Weights of a small transformer language model.
Training: 411M tokens, 12543 steps.
MLP neurons of a small language model. Each row is named by its layer, matrix (up: input weights) and neuron, and shows model dimensions 64-159. Each number is 128 + 24 x the weight over its row's rms, rounded and kept within 0 to 255. Numbers have three digits each.
After each neuron's rows, "fires on" lists the tokens most often at its 100 highest values on Wikipedia text that the model never trained on.

L3.up547:156146115113155128091118076116181112119082142139162117110118130119141138064097101115110148059134119146106096134105105122140158085142128103187112151119113197140149154089131143125127134120109148123114108151086084109146084138090100148125149109126149168093182135118123122139101128131113177142
fires on: " |", " att"

L3.up980:165154166157137099126116119068122138131127141157100118134127146118122118115115143134130153135101148111116121110120155132102119100146145094115113144137118101082124152127125107120140123163127148103173139114153127131203101159119106147113098154122138157147158151124104113102113111111100114153
fires on: "==", "===", " ==", " ==="

L2.up752:133107142148150119177102110134157115096111179115121122123156116136080096124126109118168159138140140097161111091136157112103090136163144117085142101150102120128101124094168142097149094098137147170129136138104113126072114160133063101128165153110133131138108162113147149124131115124104111106
fires on: ")", "),", "\",", "\".", ";", "."

L3.up246:148110121147168109154094141095136142154154191127161128164096127151112114113134143133083185089135172133105131144131138148159106109116153141149112145171093121141144119148072138088098106143133141146145124132075124138090145124091116105141139161149119131118086119125137147125121103095147150162
fires on: " st", " St", " Church", " j"

L2.up929:112147143139114147144097140101140130145128177117128110164142107154118096128134092136158135116113177129156098142147140129105166118084109095119134167146141133080180097154099181168091128101149103138163167151117137130120133134094153092144126169148130088193108115159150089154100122102132151123
fires on: " Gold", " World", " Red", " Port", " Gu", " 4"

L3.up126:141147172119130096162094098123165138106106141093140139161132157097127147139140136127148109146160131126179097108151166151100172188111120112097150169171133104125140162156145108146118160151112106105140116149104124119136111125138167135111118133120080123108129148133108172136116105157151147124
fires on: ",", "-", "e,", " in", "),", " on"

L4.up582:173127119139124128170103123100133166144144144136108154138096142146121135142114101128147138164127176126117076085158127164102070145117131115137129171122129107126063166166125097137129103109142153115143156121145128075141146131121119132105126145145135142153149153167127115158123128126108123129
fires on: "===", "==", " High"

L2.up273:151129145151114104111167144120144143143149114110144081141111124102077083114156113130084129079122108146106117086149149141133189113112151102107152136134110126143118127146140120155144167112087149108149147111099155116137132129107135144120153157147123117137152105108088103082137155126131149130
fires on: " offic", " ass", " following", " been", " members", " named"

L2.up962:072154137101099129156133141134117085106146170119126103180093163108100143112103101093127132085176146150155069126106082132121094085118114114129101123106176102182133128130099174166171136132145140127144097140132166129124141106141168111153112126134140123161111119176147120094115146108147110111
fires on: "ri", " do", " did", "du"

L3.up706:111149143073126123174074071136133131125116142131117118127112099143142107134109146090150118135179078155167128131167122151088107173126111100116168141102135138096110158172108067140137130125098104139112101180122151118120100079148129161159160109141135119132147143074120152162136135127138140130
fires on: " in", " at", " (born", "'s", " on", "\n"

L3.up527:124102167133154133101114131103150113175137136149104125106128128116146130125096116135127136103106098099134159132118050133127139136145155146155109163146116146155100137155113167106180122119158137112148155124102133141128154127086166079124131128150118156141106144135092109152140104080126137142
fires on: " the", " The", " \"The"

L2.up781:140114117124096132116131096173117113135168136116143141147153164179144107121121114116116089112108102105115146141084120138133105136106109164119164129141138125111094116166138117182135133153125153144163079142150144108174115132111120190129097096135122141106102136124105101140136129131140145101
fires on: " be", " not", " bel", " been", " f"

L2.up118:133157127092092129190131180121097143201123105110167142099114142158142137153146120108134138141112145168136092113065080118130165091115137125116150155164134119154127081125108108080136183113145150124155112184123109110184122142113141093117125111112120120129094112113072124141110140098124110109
fires on: "In", " in", " to", " In", " into"

L3.up276:134134137109163104174087103096129127127175186135131148081133173130131152118114121133117085109148131169171112143120118149120127165098118102110121083120142092142121135120144168097157103136104158149169154098103078147141129102117132120090143148133092101127099119163147115120100146109071139110
fires on: " act", " 194", "2)", "4)", " 199", " Act"

L3.up130:111172124127136135120132084126111132156138151106159130123128129119120130112134134097094107137111135135178109123094141127067151113096099147110105167127142126120122132100097107125101125107132120124171097174113146165082125163120149103116148139117138116096082115151083100137116148088132124154
fires on: "ie"

L3.up64:146115141104134119145154097172138096095121166160110128103144114121105110090161149168152120099098162111115132121143160147106097142161137065126105087141137155169108137152150112140122106167123127124146114155122110104077089148149100132104135134121160141136110117181127118133119114191097135125
fires on: ";", "\n", "\"", "}", ")"

L2.up396:126129160188180094145131101085138104159158148123134111145122121084139130101147111138173125158140106093145133081077152147134100134106103096128091152147127139126118098123159142139109095077115132120126152100117145159091120134196086106136154117143147167086137141087099140104125149111081119121
fires on: ".", "s.", "es.", ").", "a."

L3.up548:131085135152084144109088100153144110124143088109124121163106132114129123167142118146069145090128139143140131114140083114112149145106108109155107171129118169113131123133142129138152141186110130143102127150142123144149138101108200129130123110179129089179146112145107122129090147141129147161
fires on: "les", " them", " born", " place", "ron"

L4.up218:108145145107105109107110123163074128131078157156126121157126131135139173170165184155121077127117083131134100115109124128129116099102076121088110123127120131125122101081133129131107116142137096111112121127127120122139146087144119125156100131128120164094127130143113146105113120099089146134
fires on: " for", " at", " of", " north", " in", " right"

L4.up136:136134148145126122150140125165119117172174176158150108131116098137123099119136107155111128091081126099128116134109111182119108097117163131153108156142114140152124109105138137143129141123109161150191150123125113156087144133132106087118183154188121147167116161105116125138148157097118129156
fires on: "est", " st", " inst", " St", " rest"

L4.up661:145129106140117138110127106100159135127147117122124093126134135112139113115118110111122169127084117143143102155091176136130161103127071108133119128141102134105162156107096139148142137156097123100148099144121106153158136138126180106139102079095137138110151078137093109157125126130098107159
fires on: " |", " ", " 0;"

L3.up959:057082142124100134134145110106161157118137150138107134111138138087113123126123159126139140172119172129130118106104088096141115128106177129127118122155141144128187144123134094115135131132086178116148099052154183112126101138137143079143140132141142169161133127099102152149125159051164105131
fires on: " 201", " Q", " 202"

L3.up340:121122140136105143137147164139136112175100142104149139137152123097150128161116098082128161165123129128136113113109101197159145142109153153141164112131143089109114088131145102163116128133147110148180099093105139128176131111093104138094093124126107142143110144155145106120130151092110106134
fires on: " or", " than", " e"

L2.up898:144112134139090083102126135120087148120116152124112113189077136117141106157119111163120120114116135151133045131126092115114153123085120119141098129171132144110146139115109128169120104155134161146128131146148142142122146093113070082115136086141123138162130111156110106102107144132101169131
fires on: "res", "les", "sp"

L2.up508:147161116144148131129156119160134128111157160103119117137113141129116168165150113089063125130132138138115109154129127138145155101137103113110153115154075125188137148126125122148122148124134127126115095150139099176088152132128150105098105143115130173087160102124064119108141127098126156177
fires on: "ir", "ie", "ister"

L2.up231:092139127102077134110148176138095150132117133131084131113089128121140147106124094094090151178151144122143111146087077139142130144104106164190093121153132108119139161139126146108150134112168136125143141182133108130148101071130121117121147135095080151110140139103129130174069123128140181114
fires on: " Cent", "ield", "adium", "ena", "ium", " Col"

L3.up750:096108142125090105144157132138100135146136110155125145150128139148141126158156112104117138098175128097131158148106146155139171143097124127150130116133129141098152141162106106122082127115115173095148118133157099090098098128088155132160082114091121122144137091108128142147151080118161132132
fires on: " and", ",", " as", " –"

L4.up91:118130162156151111196124118151142107142149104139134137144145127105125132081124124093112130169073181111132150127132164137139165154115141101168161177136134100110128136160138110115103138136152158107141130141145149117172142143120127167114135147136092155139136152159098164138146092119124121112
fires on: " ==", "===", " ===", "=="

L3.up367:134108125138142131128130098114110100170081147094134096121170156121125142154114086084088122119123176144149123120093136165143110122134118123125124131166115151157101112103108123152105152130099109166143096084131161155171138096121133089149118150116122107122115111139147145124119143114115123114
fires on: " e"

L4.up510:152136166158136108135104139183118147107129124129063132150080115142094115127121150135080081108172147134109120118106141121114140124134079150126134130113112131112106091111134130142125078094127131163142103123107099097149133104145147125146144129151150128122143143125093174112098135135135162153
fires on: " the", " pre", " of", " in", " by"

L4.up886:131115160118105115166113124136178178126134139098168117121112139159112133112127113112130121121080147118143087109171150114134132102116144123152094146159138171129122104145144173181092143125145140167117162142092114153150117166101135121128103170155085098132149150095128109196155129127119151123
fires on: "ort", " Port", " Red"

L4.up201:108134191129111111135141127163081135160151134126151121118104155128103144137128129126083161135145078119130128100120068113134118099111117170111152154127177163168119128089108136120108123119105159119134120110132144075160154137106147128098112146126160127172091151110111126120082103070094146124
fires on: " to", " would", " that"

L2.up786:109129170126153136157137074127119165159147187090138171154089103165113150142118122123117097115158136148135121122114098145125120115061142103155148151117110137097149138163112137135128124103129120122128137149108128127112129166125104115132133110136118085149121156187102164152123141133108081160
fires on: "ide", "\n", "=="

L2.up1011:138075138090089131085121104085122122136103116146123120128123162103102135116132096143149135114128140141147119135110134152183118081104142121156110164166110155142190122113117107098136171134125136131140123122128167109138142124140127098107119129135132164181110126133097124114133134137108131156
fires on: "q", " D", "ij", " career", " Q"

L2.up412:127120127149162066151126086133127148110126156100107159108101129126104135132126130131126158143139123155186120123128171128151124122128137071089117154114108127160127084149084165117093131118114140152116151144096156130132106134192115120134132173163108102081139139100102110143093148102079135153
fires on: ".", "s.", "es.", "ing."

L3.up975:130097145151137112081099129104139128104153153137110120155138141128144145140156170119151128106083124121164124127138111092125164132150125170143105129124117128083136135091134149104124113114087123156145079105153168125094169116084163119184126140126116160191110108099100167140136111116118139162
fires on: " by", "an", " 3", " 201"

L2.up101:128091109127133096151139149120105136170144135110118098139118137127114136091092138158116130125105149136102128140152103154137114145144172136231105152140117115156141127150137132144140095123131168146124148143103112125127101131116104085104058163149111119161115136117114106106109121146163133180
fires on: " St", " st"

L3.up147:115162130136110111137130146110108126077157118088132157128152135103138173122146131141124132152149124109136059152100112126129138141159125133142118095146135122083153094177120099104132098145164121136135113189108128147146124115181121142142125106132104135136096127140137126145113134125082161147
fires on: "io", "ino", "eb", "reg", "a", "ig"

L4.up695:110147111144138088121131165132122103118125132111107089140115146080146139139089083082073128150130151106118101117135160152114114078156126124135126145122123149185125131149136150149150129186121127140147125105104103099125121149097190118088129098120156146118112106172129117129114131090109125096
fires on: "ri"

L2.up541:138144155099086119104118147093150160160134114128146135130141138131099143165153103112095090143138147136157131136121097142153098096143123127149127127134084156126132133151087111150172184138187134138139117164118145122145119124117125121110116148151117109197110111141149123143101105107127108125
fires on: "ij", "amb", "ich", "gh", "),"

L2.up926:109169159191117116107158108076129137128142115140129124119110130138101112124149104114144121150120104110181145147103123158156126105147117085134093138113130120130138089113122108141112153109144164135154130130111126161142121133172164100126110130187102102078134103095074143107136121112110145118
fires on: ".", "a.", "er."

L3.up6:139122137138107161145141123136099141153119097144120120100087160116154147121157172117131162097138154143161157148114123157117167133124083132110114159139115155102117128152166136134132134160129150081167153103128117096093156098095155102098087086105148144088143135120154088098101131136144166114
fires on: " life", ",", " –", "eter", " from", " (born"

L3.up153:172152118146121114122112146102168145185140126121134109119148125161140160116127121131137166134121121141126125188099127091174167102095113130111112147143141133122122195131123142133107136165175166089123128133129104103111141124137156097127089122119139146147151080140128126173133117146111137113
fires on: " |", "|", "|---|", "\n", " 0"

L4.up857:168132096137137137108128102147087163122126143111151152147113150122115133152124073107150135119062124136120106143118143122120121134160102102110138141121128167140090149086135157104151137095117165117142101139139107136119159118139141079104145121105116157121141126168135126123089109142140157142
fires on: "ine", "ain", "ie", " used", " crit", "ase"

L3.up379:110110154087114126115153189132176111162117153124137118123082115128144171124112128128123152148149147153120137145127111156143135107104161167134107128110119100102143098139125184146205151127150105139078124130115140131166121138104135093092138159129080146092088131137107156127144114095125142101
fires on: " |", "'s", " The"

L3.up606:177094119085125132097096169117160146155134132154114079110137129126086135107112108148127147137115187083142106111141109121139114175125134113102140138093159109125129136120106111129086091170108169155131126139110167131108165118128135128098075179166130128148152119127137117179123116108165130126
fires on: "===", " ===", ":", "=="